Weights of a small GPT-style language model, trained from scratch on English Wikipedia: untied embeddings.
MLP neurons of a small language model. Each row is named by its layer, matrix (up: input weights) and neuron, and shows model dimensions 16-79. Each number is 128 + 32 x the weight over its row's rms, rounded and kept within 0 to 255.
A block is one neuron, or neurons of one layer that tend to fire together. After each block is what it responds to, as a language model described it from the Wikipedia text at the highest values.

L12.up286 [163 187 150 154 153 143 129 119 129 140 101 180 148 103  88 132 140 100 179  75  74 128  81 166 145 147  92 115 180 110 146 104 145 108 130 124 144  98 125 134 138  73 108 163 113 161 166 115 139 141  95 139 153 169 137 101  99 117  64  87 176 128 169 118]
Description: Punctuation marks, mostly commas, serving as thousands separators inside numbers (₹1,000, 13,300) or following a completed clause (seats, / 1867. / perfect:).

L9.up265 [138 103 107 146 131 115 113 126 116 128 133 142 169  77 144 140 111 135 110 141 127 113 102 176  96 140 135 166 150 132  78 155 141 127  98 112 153  93 157  95 221 130  90 151 117  69 168 179  77  93 125 140 108 105 110  88 135 189  84 157 224 149  94 164]
L9.up866 [171 127 122 130 121 118  99 152 105 119 117 127 102 182  97 167 158 101 116 139 163 100 112  72 102 123 134 230 172 129 120 140 131 134 139 136  71 122  95 176 154 123  64  68 155 175 169 193 152 148 144 117 120  24 120  99 105 129 145 117 162 130 102 156]
L9.up1286 [102  94 156 142 133 127 105 151 169 126 150 175 222 118 136 109 181 129 143 140 103 185 117 109 137 114 102 167 129 149 113 106 179 155 141  94 125 133 156  98 149 120 116 109 112  94 125 163  95 121 129 130  69 115  95 137 114 114 129 164 155 170 123 136]
L9.up1316 [158 169 104 140 108 147 140 130 160 109 116 128 117 125  99 110 114  92 152  76 143 188 156 111 156  40 141 115  98  93  52 143 176  55 164  31 151  98 137 118 159 117 184  92 175 163 143 107 132 139 182 173  81 201 141 131 138 183 143 145 131 126 127 137]
Description: The word "to" introducing an infinitive after a verb in biographical narrative, as in continued to, refused to, had to; it also fires on some "a" and "to" before a noun or number.

L13.up32 [122  89 135  80 143 155 159  84 113  94 100 170 103 150 136 131 104 118 122 130 199 163 138 122 140  79 159 131 183  80  49 153 132 117 125 127 110 129 177  64 163 120 165  60  78  78  54  77 124 156  78 165 158 194 147  39 142 113 112 147 123 153 138 198]
L13.up168 [157 117 122  75 130 112  99 110 152 127 191 170  77 138 195 109 175 158 151 135 215 158 148 130 109  86 148 147 183  56 136 175  76 124 125 129 133 161 113 126 152  47 151 170 241 135  96  77 167 130 163 137 129 109 107 101 177  90  87 131 139 132 132 155]
L13.up403 [127 131 136 119 104 155  92 115  74 108 111 128 117 177 139  80 117 172 141 114 162 161 132 104 140  94  83  98 193 106 153  93 111 138 129 128 138 151 189 135 155 127  79 121 107 133  95 110 164 141 124 164 104 154 116 152 140 140 121 139 179 163 178 138]
L13.up849 [ 99 145 137 128 143 143 198  87  62 140 137 133  99  81 151 105 137 125 188 129 184 110 127  83 100  74 130 115 133 142  74 131 148 112 118 117 158  96 109 112 164 143 212 135 141 160 110 107 129 113 118  92 144 137  99 121 142 150 151 193 126 130 129 171]
Description: Final word pieces completing multi-token personal names, mostly surnames, in biographies, cast lists and sports tables, such as Hal-en, Enri-quez, Moriz-ono.

L12.up294 [114 110 107 107 154 162  83 119 138 139 152  91  70 100 126 156 123 159 139  91 124 148 112 179 105 131  92 138 147 132 126 113 170 126 159 144 129 183 153 150 171 135 154 111 129 134 179 141 140  93 129 103 128  95 135  72 190  66  59  76 122 182 183 144]
Description: Words directly before an upcoming verb: subject pronouns and plural nouns (We, they, residents, sculptures), modals (would, must), infinitive to, not; strongest on We/You in quotes.

L9.up101 [122 109 120 123 148 128 132 132 162 137 119 118 158 104 110  73 140  99 135 134 172 150 132  86  84 145 120 119 204 132 115  86  92  99 148 148 158 140 134 117 175 106 125 166  99 116 128 133  91 187 108 123 142 123 116  57 145 152 122 127 149  93 102 102]
L9.up1114 [135 154 119 102 149 161 128 100 138 141  70 141 149  75  65 107 156 126 141 128 136 168 211  80 126  80  72 118 174 116 123 114 125 148 122  97 180 176 147  71 178 137 135 124  86 135  75 119 141  95 156  99 136 152 111 135 122 139  47  92 175 178 197 102]
L9.up1212 [110 154  93 139 118 102 151  98 129  76 181 129 147 105 135  78  72  61 111 143 157 122 189 131 171  73 146 199 188 139  79 121 123 179 158 133 116 103 142 165 106 111 161  63 121 172 180 115  33 105 152 122 160 134 158 119  87 156 146 131 138 120 105 131]
L9.up1290 [137 171  79 117 112 166  93 106 156  90  67 120 120 122 118 124 114  94 110 141 106 148 131 121 134 156 112 146 171 142  92 138 204 149 136 105 190 149  97 145  96 164 179 151  81 146 145 135  72 137 200 137  95 178  78 158  91 132  67 118 109  81 117 118]
Description: Second or later letter, digit or period of an acronym, code or abbreviation following a capital, e.g. C-J-OH, E-B-U, F. in species names.

L13.up7 [164 118 140 163  98 120 195 152 134 123 115 204 188 174  89 119 116 121  98 108 155  85 112 152 115 103 170 158 136 140 175  94  89 141 142 127 140 111 144  66  86 176 129 102 136 210 105 150  96 107 117 148 121 124 124 182 177 175 138  63 125  75 126 127]
L13.up864 [109 168 115 158  97 100 157 156 120 148 109 119 189 143  72 184 119 120 121 109 137 125 134 158 115 128 157 130 127 136 181 138 124 110 176 122 141  85  70  90 156 128  74  74 159 174 131 184 114 151 161 114 167 180 164 112 105 112 133 115 144 101  85  17]
L13.up945 [150 165 113 126  95 164  94 145 145 136 171 117 132 168  67  88  83 105 169 146 111  95 137 136 117 156  99 106 206 137 100  96 134 158 139 107 116  50 157 158 185 115  92 123 115 137 154 153 109 121 114 154 186 155 129 126 115 116  60  62  89 120 136 139]
L13.up1449 [123 112  98  77 137 130 149 111 135 145 141 112 115 177 122  97  73  92 148 140 162 112 106 100 118  91 137 121 124  76 122  98 175 143 134 138 134 122  85  71 158 124 135 109 110 126 154 172  95 147 216 139 128 179 166 128 147 163 152  89 119  64 103  92]
Description: Nouns in biographies naming degrees, fellowships or awards after earned/completed/awarded, such as degree, Fellowship, doctoral; weaker hits on infobox dashes, table parentheses.

L9.up213 [120 126 130  78 119 122  92 108 158  62 178  89 155 120 151  87 150  82 113 143  93 152 149 153  94 154 114 123 109  96 122 110 169 153 126 157 145 115 165  99 141 140 132 147 106 144 118  83 141  83 132 119 101 132 158 130 111 107 160 111 119  89 135 181]
L9.up834 [157 109 103 121  93 121  66 105 109 137 144  88 142 154 209 166 147 124  47 138 131 141 194 151 107 140 129 147 170  79 116 110 161  95 178 126 155 171 154 146 101 146 118 136 140 148 106 132 107 148 138 130  97 144 223 136 117  54 156 164 108 115 124 129]
L9.up1381 [117 141  83 133 139 134  95 123 114  70  89 162  95 136 144 150  91 108 133 126 105 115 156 154 150  82 201 138  85  91 178 105 126 117 152 157  96 167  75  91 102  30 165 188 155  61 121 115 116 106 134 110 110 131 128 132 149  84  98 135 136 142 169 112]
L9.up1480 [135 110  64  79  74 159  57  94  87 104 116 129 116 163 167 148 171  87 132 170  52 118 140 124 142 101 209 137 193 102 110 153 153 144 111 105 115  91 110 141 175 102 215 161 139 105  86 142 121 120 159 143 113 180 194 116 117 115 153 123 141 134 100 139]
Description: Second or later word pieces inside proper names, mostly Asian personal names in lists and tables, such as Y-ash, Sh-ung, K-ats-umasa.

L12.up1146 [110 144 126  75  91 142 124 167 143 139 140  84 155 125  84  67 107 138 128 160 126 141 116 126 171 117  82 102 158 180  77 145 201 160 124 130 109 150  94 148 167 123 144 147 121 184 150 117 217 162 162  97  91 176 167 131 108 109 143 125 109 151 118 182]
Description: Commas in lists, nouns after "the" that take "of" (the addition, the direction, the name), and mid-word pieces in dense technical prose.

L12.up1049 [129 132 155  78 138 127 139 125  90 111 114 154 137 114  98 101 115  81 140 155 158 117 124 112 157 159 104 112 159 181  62  80 173 148  91  34 107 150 158 137 152 140 160 128 150 111 118 150 180 165 187  95 167 207 190 172 126 176 156  89 177 139 191 112]
Description: The verb or possessive right after a person's name opening a biography section such as Early life (was born, his primary education), plus School or St in school names.

L9.up12 [133 209 137  90 110  84 167 129 121  91 154 155 142 142 142 125 111 137 192  74 125 132 121 118 176 100 104 103  77  97 112 134 162 112 132 135 148 123 197  59 165 122 161 121 106 113 135 178 118 107 117 123 100 192 149 101 138  64  99 114 163 103 125  86]
L9.up156 [155 135  70 127  96 146 133 160 130 111 208 120 168 100 122 136  92 112 132 117 165  69  66 141 123  79 148 112 126 107 120 132 150  99 142 107 145  15 119  81 155 133  93 129 118 148 136 116  83 128 180 117 159 177 155  55 193 107 163  91  53 153 163 128]
L9.up968 [125 122 168  80 148 143 141 184 127 131 200 131 181  52 136 104  87 115 116 140 139 179  97 161 153 131 150 107 157 100 118 106 164  96 128 141 113  52 122 143 135 114 123 121 156 146 137 112  98 114 129 184 126  96 157 120 172 122 157  97 112 111 160 110]
L9.up1334 [ 86 115 150 111 195 132 104 152 123 129 169 130 142 159 119 118 136 140 106 107 160 139 108 146 126 114 125 122 157  93  84 122 151  98  92 152 136 134 201 171 108 109 168 146 129 126 197 170  70 143 152 145 120 127 151  54 182 126 126 118 116 116 123  77]
Description: Fires on the main verb that directly follows its subject, usually a pronoun like He or who, in Wikipedia biographies and narrative text, e.g. worked, served, became, made.

L13.up322 [149 136 139 151 167 147  95 115  96 184 129 217 129 156 137 132  41 189 153  43 146 138 104 125 138  96 131 187 201  53 132 138 152  90 110 159 185 148  81 137 192 174 112 133 116 118 167 125 124 121 102 171 122 185 117  75 131 139  80  78 166 180 105 108]
L13.up740 [ 93 147  73 109  63 145 151  91 116 135 137 128 122 150 144  99 159 110  84  84 126 112 124 100 141  71 100 149 195 135 137 149 146 140 105 120 141 138  99 117 175 102  98 140 114 147 108 181 114 178 100 139 115 147 167  80  78 137  88 124 110 125 199 103]
L13.up1345 [132 118 100  89 132 126 120  97 164 120 136 112 158 128 137  61 135 170  57 107 174 120 157 137 120  53 117 140 155  66 138 170 129 139 179 158 190 142 158 144 187 155 129 110 126 146  87 152 146 173 113 144 116 100 126 107 105 110 117 141 130 160 181  29]
L13.up1445 [118 104 135  89 145 179 147 108 123 154 144 101 192 111 117  96 128 141  80  72 120 151 134 110 110 103 141 133 193  84 171 155 177 125 129 124 166 167 142 112 162 177 148 186 135 141 152 149 125 108 151 115 114 138 130  94 119 148 127 138  76 123 171  76]
Description: Number tokens giving amounts such as percentages, money, counts and table cells, as in 92%, ₹80 million, 27,000 copies; also pipe separators in stat tables.

L12.up44 [134 142  88 156  86 136 158 107 156 116 118 109 108 177  88 147 132 159 138  94 145 167 160 148 136 106 161 142 115  63 148 103  90 117 131 148 137  69 121 134 160 141 117 123 128 137 136 116 112 140 141  72  97 195 161 114  85  63 156 129 142  74 130 118]
Description: Short first fragments of a word split into pieces, often consonant starts after a quote or prefix, such as over-th-row, "G-ive", Rain-b-ows.

L12.up489 [180 129  67 129 158 167 143 134 125 142  77 164 178 177  92  93  94 149  99  91 136 151 157 129 132  99 100 172 143  53 151 159 142 132 161 120 156 119 139 177 171 144 165 127 128 179 110 162  85 144 159 141  92 151 166 134 143 104 159 124 116 145 125  93]
Description: Digit pieces and words inside or right after numbers in statistics, census, election or chart tables, such as 63,6'25', 5,48'3', 78.78, 65 years.

L12.up1023 [200 131  54 124 127 114 158 120  86 114 162 102 108 175 167 150  73 102  59 131 144 124 165 116  57 131  96 154 154  74  98 107 130 131 197 112 128 118 128 145 143  85 134 197 147 170  93 176 101 130 136 127  93  77 134 124 161 188 109 132  88  96 149 124]
Description: Second token of a song, film or album title or a person's name at the start of a list or table entry, e.g. "Love It", "Give It", "To Live".

L13.up31 [119 100 107  87 168 114 104 193 125  86 108 134 138 108 108  82 123  91 155 129 155 173 138 136  98 165 141 130 154  99 135 127 158 130 171 130 156 117 109 188 183  75 120 197 129 187 165 131 173 147 154  89 145  84 123 140 167 110 122 106  79 120 130 108]
L13.up477 [122 122  43 110 129 149 117 136 137  86 124  89 178 173 125  61 126 134 186 118 130 133 142  94  89 175 155 154 118 107  88 159 138 132 175  89 109 167 105  90 122  71 170 152 127 146 159 208 183 170 137 112 106  69 146  96 162  81 111 152 141 138 167 102]
L13.up1163 [139  81  65 119  85 145 135 144 155 156  95 106 148 137 128 135 103 176 174 118 139 157 100 185 121  61 157 116 160 146 174 153 135 141 138 132 138 127 129 149 201  64 184 177  94 124 126 188 201 134 138 122 152 131 178 101 200 132 109 148 133 133 188  34]
L13.up1384 [117 123 125  79 164 147 107 136 160 106  84 107 103 143 117 136 102  99 152  90 133 146  53 156 119 146 169 142 111  82 103 132 143 163 131  75 119 109 164 122 212  85 155  99 120 151 146 147 127 121 172  90 115 144 136  78 179 169 131  70  92 133 171  71]
Description: Function words (of, and, for, to) and commas inside noun phrases or lists, such as outsoles of, sensory and, value for.

L12.up922 [184 181 100 106 110 152 169 126 144  72 170 173 172 137 154 118 178  57  97 128 123  94 177 102 146 133 109  99  97 112 146 118 151 104 187 144 169 137 164 196 112  61 132 146 114 172 110 102 106 110 135 157 145 141 139 132 151 138 140 144 144  81 151 147]
Description: Middle or final subword pieces inside personal names, mostly non-English names in tables and lists, such as Abd-oun, Majr-ashi, Mod-i.

L13.up417 [141 131  83  72 109 199  99 114 150 128 105 100  96 108 116 139 132 114 157  87 119 133 164 193 150 147 174 133 170 136 152 100 110 103 128 138  92 111 121 130 217 102 171 117 139 126 168 125 170 105 149 100 146 119 128  77  77 102 125 150 136 142 167  99]
L13.up618 [106 156  98 105  56  86 117 120 147 148 156 137 113 149 169  94 108 152 114 124 137 168 108 136  81 154 106 111 100  91 123  96 188  94 128 148  99 135 115 153 186 117 149 154 191 151 144 124 161  93 144  53 138 161 135 112 111  86  56  84  92 101 133 132]
L13.up695 [110  66 112  61 109 184 108 103 126  75 136 101 158 119  89 147 103 108 100  91 137 165 122 122 160 142 119 122 139  76 159 151 137 117 106 179  56  97 113 120 140 127  91 144 194 119 156 116 190 147 140 141  65 166 209 126 147 111 134 131 171 102 165  76]
L13.up1169 [127 182 112 159 129 146 143  87 180 105 110 145  97 161  98 134 168 143 129 148 170 142 186 193 104 126  89 135 151 117 108 176 150 117 117 140 144  85 121 163 137 122 102 181 144 238 119 102 153 114 118  99 131 136 113 130 142  51 126  65 105 177 149 108]
Description: First sub-word piece of a word split into several tokens, often capitalized in titles or names: L(ooking), S(aga), Rel(ay), res(olute).

L9.up102 [161 120 137  59 108 165 110 118 123 190 130 173 123  97 219 153 165 114  20 137 135 114 210 119 118 124 142 125 117  98 107 117 131 115 101 113 124 101 209 121 107  92 150 136 132 121 109  76 118 139 127 141 114 172 132  89 145 139  73 179 100 169 147 146]
L9.up342 [152 162 171  67 130 143 115 137 121 166 107 143 157 107 139 111 164 157 133 106 193 132 155 111 116 135  92  93 121 107 104 135 123 113 149  88 151 112 194 185  50 104 128 139 132 137 155 182 128 124 154 179 181 113  91 144 148 145 110 183  80 172 169 165]
L9.up711 [159 115  75  98 170 162  36 146 129 177 134 189 129  64 180  71 147 138  74 112 113 147 170 173 116  83 153 157 113  78  98 123 186 130 144 150 139  88 162 129  96 168  67 194 142 131  62  49  72 124 139 134  95 171 109 113 112 164 123 140 125 169 129 179]
L9.up1018 [161 187 122 105 122  82 193 144 114  86 113 125 159 108 199 118 149 108 129 156 158 149 128 115 136 138  91 118 112 101  94 114 135 123 151 145 169  85 179 161  90 137 110 101 102 178  91  87 109 156 130 159  83 140 108  66 164 174 133 139 144 124 188 120]
Description: Fires on the last piece of a multi-token surname or name, or the comma, and or 's right after it, as in Molten-o, Cou-ste-au, Lyman's.

L12.up27 [116 103  76 158  67  91 140 119 127 108 103 173 176 101 159 151 124 134 159 142 138 122 104 117 149 120 143 168 144 116 118 134 127 151 146 165  92 120 132  96 102  98 134  98  91 119 121 155 133  94 151 166 161 113 172 115 149 128 101  96 136 102 142 118]
Description: Fires on middle subword pieces of split words, mostly South Asian and Arabic names (Sh-uk-la, Amit-ab-h, Mud-ass-ar), plus spaces or dashes before numbers in dates and scores.

L13.up303 [ 86 148 104  62  62 112  84  95  94  77 156 117 166  83 124 104 139  69  35  98 151 106 122 162 164 113 148 147 147  82 101  99 176 163 151 134 167 143 106  99 122  97 141 127 107  96 117 135 104 105  96 130 131 156 148 147 119  90 125 116 170  98 120 136]
L13.up356 [156 155 139 184 116 156  96 148 137 144  99 174 141 103 186 157  94 135  93 170 102 128 192 119 142 134 187 182 128 113 110 112 181 119 149 130 150 156 180 141 138 134  97 150 100  93 111 118 116 148 140  70  98 123 163 153 119 173  81 178 105 141 246 109]
L13.up1248 [147 112 145  68 127 137 123 129 107 133 151 112 139  94 139 157 115  41 108 117  94 148 159 152 140 107 138 130 134 143 146 130 141 213 123 107 104 103 171 134  77 168 140 117 129  86  63 118 129 110 112 115 151 133 175 149 161 110 125 157 147  97 126 145]
L13.up1450 [154 155 120 147 109  43 106  76  78  84 143 124 139  61 115  98 103 103 161  85 127 113 209 135 142 128 104 173  92 128 138  47 123 107 157 178 143 134  60 110 156 139 160  84 100 130 153 129 124 135 158 125 135 125 174 146 135 203  89 134 173  75 140 159]
Description: Middle subword pieces of South Asian personal names (Kesavankutty, Mallik, Thakurdas), plus "at"/"to" after place names and table separators.

L13.up86 [ 90  76  92 114 155 137 126 132 127  84 116 112 172 144  74 152 113 163 161 108 108 144 150 126 143 138 117 119 107 117 141 114 144 126 177 138 127 110 116 150 149 114 125 163 134  91 186 159 146  73 162 127  75 108 162  86 188 128 113  84  61 101 158 116]
L13.up171 [103 153  77  86  65 156 170  74 131 135 144 139 157 150 131 149 117 100 139 103 107 174 126  95 171 100 140 156 171 122  58 136 121 101 154 110 141  94 124 132 183 107 145  61 130 130 154 197 123 120 138  72 135 131 126 116 167 155  92 137 124 160 136 158]
L13.up662 [192 149 196  85 141 113  40  61 107 125 129 124 147 120 157 152 172 110 107  90  70 137 139 118 129 115 114 128 140 126  52 109 183 110 183  83 127 114 125 115 159 154 115 106 122 140 141 130 147 138 146  47 145 125 117 112 133 131  85 119 142 161 103 101]
L13.up802 [143 174  80 141 172 153 109 155  84  91 151 139 118 132 209 152 125  89 122 101  82 105 126 127 148 148 124 140  87 151 133 105 114 159 143 164 128 147 141 175  92 142  81  76 142 156 113 197 150 106 133 120 138 172 192 103 154 124 128  74 126 132 218  50]
Description: First word-piece of a verb (often a partial stem) right after "to", a modal, or a subject: comp(ose), rev(ive), arg(ue), drew.

L9.up402 [236  84 136 119 134 118 151 157  68 182 136 185 140 151  99  41 150  67 158 142 148 114 142 119 129 125 189 104 168 132 143 109 105 109 119 136 140  86 109 126 130  56 141 181 123 141 115 113 154  90  63 121  89 134 115 139 131 121 139 114 127  93 169  98]
L9.up473 [138  72  87 104 163 159 151 164 124 118 107  88 133 117  69 124 101  79 164  81 162 119 102  94 142 112 144 168 110 133  92  86  98 139 123 167 116  89 109 122 159 138 131 152 130 138 122 162 127 127 194 114 154 121 109  69 181 113 125  95 117 194 197 106]
L9.up835 [ 96 137 147  60 102  79 169 140 141 111 111 195 159 100 148  70 178 124 115  61 115 149 150 144 140 165 132  74  82 123 101 167 102 100 152 174 147 182 147 100 113 145 134 161  99 154 107 141 116  91 124  87  99 151 146  54 188 120 116 143 103 112 197 118]
L9.up1414 [128 130  89 137  41 157 139 105 124 115 163 180 118 101 163  90  93 130  69 129 202 137 131 115 128 131 124  93 171 111 154 143 136 161 119 103 154 199 114 152 159 132 153 152 142 142 125 154  93 186 130 114 151 152 161  33 118 140 138 171 170 164 136  96]
Description: Pieces inside or just after multi-digit numbers, such as later digit chunks, decimal points, thousands commas and table pipes, mostly in statistics tables (97|.|7, 148|35, 82 |66| 65).

L9.up11 [146 161 132 139  27 168 141  76 149 115 123 118 156 129 158 168 121 110  82 103 122 123 146 176 129 110 136 143  93 128 139 139 121 116 161  27 102 132 122 113 154 122 143 117 117 113 147 147 111 144 147  87 102 118 176  69  91 147 165 167 120 131 153 142]
L9.up737 [152 152 133  97 111 103 112 122 146 123 172 114  81  81 140  97 224  96 110 129 168 134 148 126 123  93 194 133 142  85 143  64 120 102 141 122 119 181 176 122 131 132 120  78 151 103 132 133 158 186 154 103  76 100 163 116 129 120 123 129  96  45 175 111]
L9.up1132 [156 178 141  86 121 138 126  57 114  73 142 100 110  87 122 126 115  61 142 102 139  88 134 104 121 126 108 178 140 135 135 105 153 134 179 123 132 134 120 138 165 152 141 124 160 156 142 203  83 130 167 128 113 209 154 105 136  98 118 178  77 109 196  84]
L9.up1357 [ 58 144 117  76 111 157 114 158 148 134 127 167 173 171  87 131 107  70 115 125 142 168 139  94  78 140 181  85  74  97  68 110 117 177 134 120 100 155 114 152 161 137 162 109 112 134 133 102  90 164 123  94 102 132 184  49 135 145 119 134 143 143 106 180]
Description: Prepositions and conjunctions (with, of, to, and, for) right after a noun or verb, linking it to a related party, such as relationship with, loyalty to, access to.

L9.up170 [131 134 155  91 109 143 148 110 140 134  99 111 122 135 146 142 133 159 167  67 101 101  53 145 113  85 148 162  85 121 131 150 198 129 135 144 110 101 132 137 183 114  99  97 120 140 169 133 140  99 137 107 111 158 126 137 132  81 115 167  82 125 170 141]
L9.up349 [104 144  92 145 112  97 146  96 113 114 154 152 101 121  97 136 158 138 142 121 123 143 101 108 111 126 129 149 115 129  99 134 138 144 115  62  76  75  93 147 116 197 100 103 153 193 192 135  99 127 161 122  93 146  95 116 100 104  41 147 147  93 121 110]
L9.up1069 [136 134  86 115 146 147 105 153 149 148 139  73 155 108 137 120 110 115 152  88 130 107  75 172 140  91 173 189 161  71  80 195 109 143 136 149 134  85 156 140 188 157 155  96 129 133  83 125 113  96 153 199 147 133 102 153 235 151 153 195 130 189 122 188]
L9.up1239 [174 130 145  73 115 120 168  61 125  83 130 142 106 109  81 121 113  64 130  75 100 113  83 113 151 156  95 147 125  63 136 129 186 137 158  99 184 138 126  56 123 122 136 127 149  82 187 154 111 124 177 134 161 155 152 153 141  88 118 110 107 103 122 129]
Description: The first token of a verb right after infinitive "to", often purpose clauses (in order to build, aims to address, used to translate); weaker on other verbs and numbers.

L12.up552 [133 120  90 114 170 139 129 147 109 150 165 100 160 183 148 143 141 109 148 145 108 106 115 131 143 104 169 162 117  88  68 135 158  71 149  84 109  46 217 130 152  70 195  88 167 128 140  85 138  97 154 168 111 111 187  88 166 132 129 115 119 122 124 102]
Description: The first piece of a finite main verb right after its subject, often a word fragment, such as recogn(izes), tort(ures), res(ides), adv(ised).

L13.up23 [ 94 176  73 136 135  94 169 163 103 121 105 146  92 147  82 149 137 132  72 199 146  84 118 148 125  93 185 174 107 177 162 176 116 128 121  44 123 127 129  47 172 114 104 133  69 184 159 122 118 120  98 146 114 153 154 137 126 162 153  93  77 146 103 120]
L13.up67 [169  81  66  55  68 115 153 137 140 131 115 133  98  98 129 148 129 107  97 159 189 124 187 148 150  92 221 120 118 189 155 111 151  91 112 108 150  99 105 149 158 114 130 140 134 143 152 149 162  79 101 173 128 211 152  97 138 142  90  99 140 170 175 165]
L13.up525 [101  91 164  49 152 114  80  66 135  77  97 134 104 150  94 155  79 104 191 130 165 174 166 186 120 149 138 175 163 133  98 148  98 142 141 169 141 126  94 163 172 120  97 146  87 107 158 156 145 117 127 145 142 162  86  85 157  84  97 108 110 153 138 130]
L13.up804 [ 87 126  84  64 106 134  89  41 151 128 124  97 137 129  64 113 118 111 109 186 135 218 167 143  92 101 108 134 165  77  75 119 100 146 161 152 158 126 122 130 208 109 118  98 176  96 163 141 108 120 158  54 166 137  90  64 133 116 158 139 152  85 106 143]
Description: Tokens directly before an expected verb: infinitive to, modals (may, can, might), not, they, and the end of a plural subject noun (parameters, pupils, models).

L13.up251 [195 192 125 107  89 188  89  64 113 155 135 121  80 159  95 111  84 147 121 133 191 139 126  80 130  91 145 173 109 141 162 179 159 140 145 119  65 143  88 125  99  75 121 139 160 113 142 141 159 138 149 107  71 107  93 163  95  71 115  90 123  72  84  89]
L13.up1155 [135 131  77 136 121 179 111 100 138 146 143 146  92 145 178  93 112 131  99 111  85 129 219 130  95 128 128 163 142 100  95 144 166  90 133 142 114 103 144 148 155 106 150 133 133 159  85 160 104 175 105 133  51 141 173 118 116 139 117 167  98 156 168 118]
L13.up1252 [138 146  82 124 122 184 120 116  83 102 132  77 132 141 110  88 127 177  97  95 134 128  84  92 134 146 120 185 204 119 122  85  78 129 171 146  98 109 106 140 170 143 163 113 119 152 177 161  89 126 114  89  92 133  57 178 119 119  82 138 105 161 166 151]
L13.up1383 [164 109  72  34 106 158 157 145 139 148 119 150  48 167 179 135 150 130 124 159 123 161 156 118 131 101 153 185 119 129 110 124 175 118  94 138 149 156 130 156 168 112 151 180 146  77 165 160 102 131 117  86 108 150 111 122  99 150 104 167 141 126 156 129]
Description: Words or word pieces partway into capitalized proper names of works, publications, brands and institutions, such as Heavy (Music Awards), Rolling (Stone), Var-iety.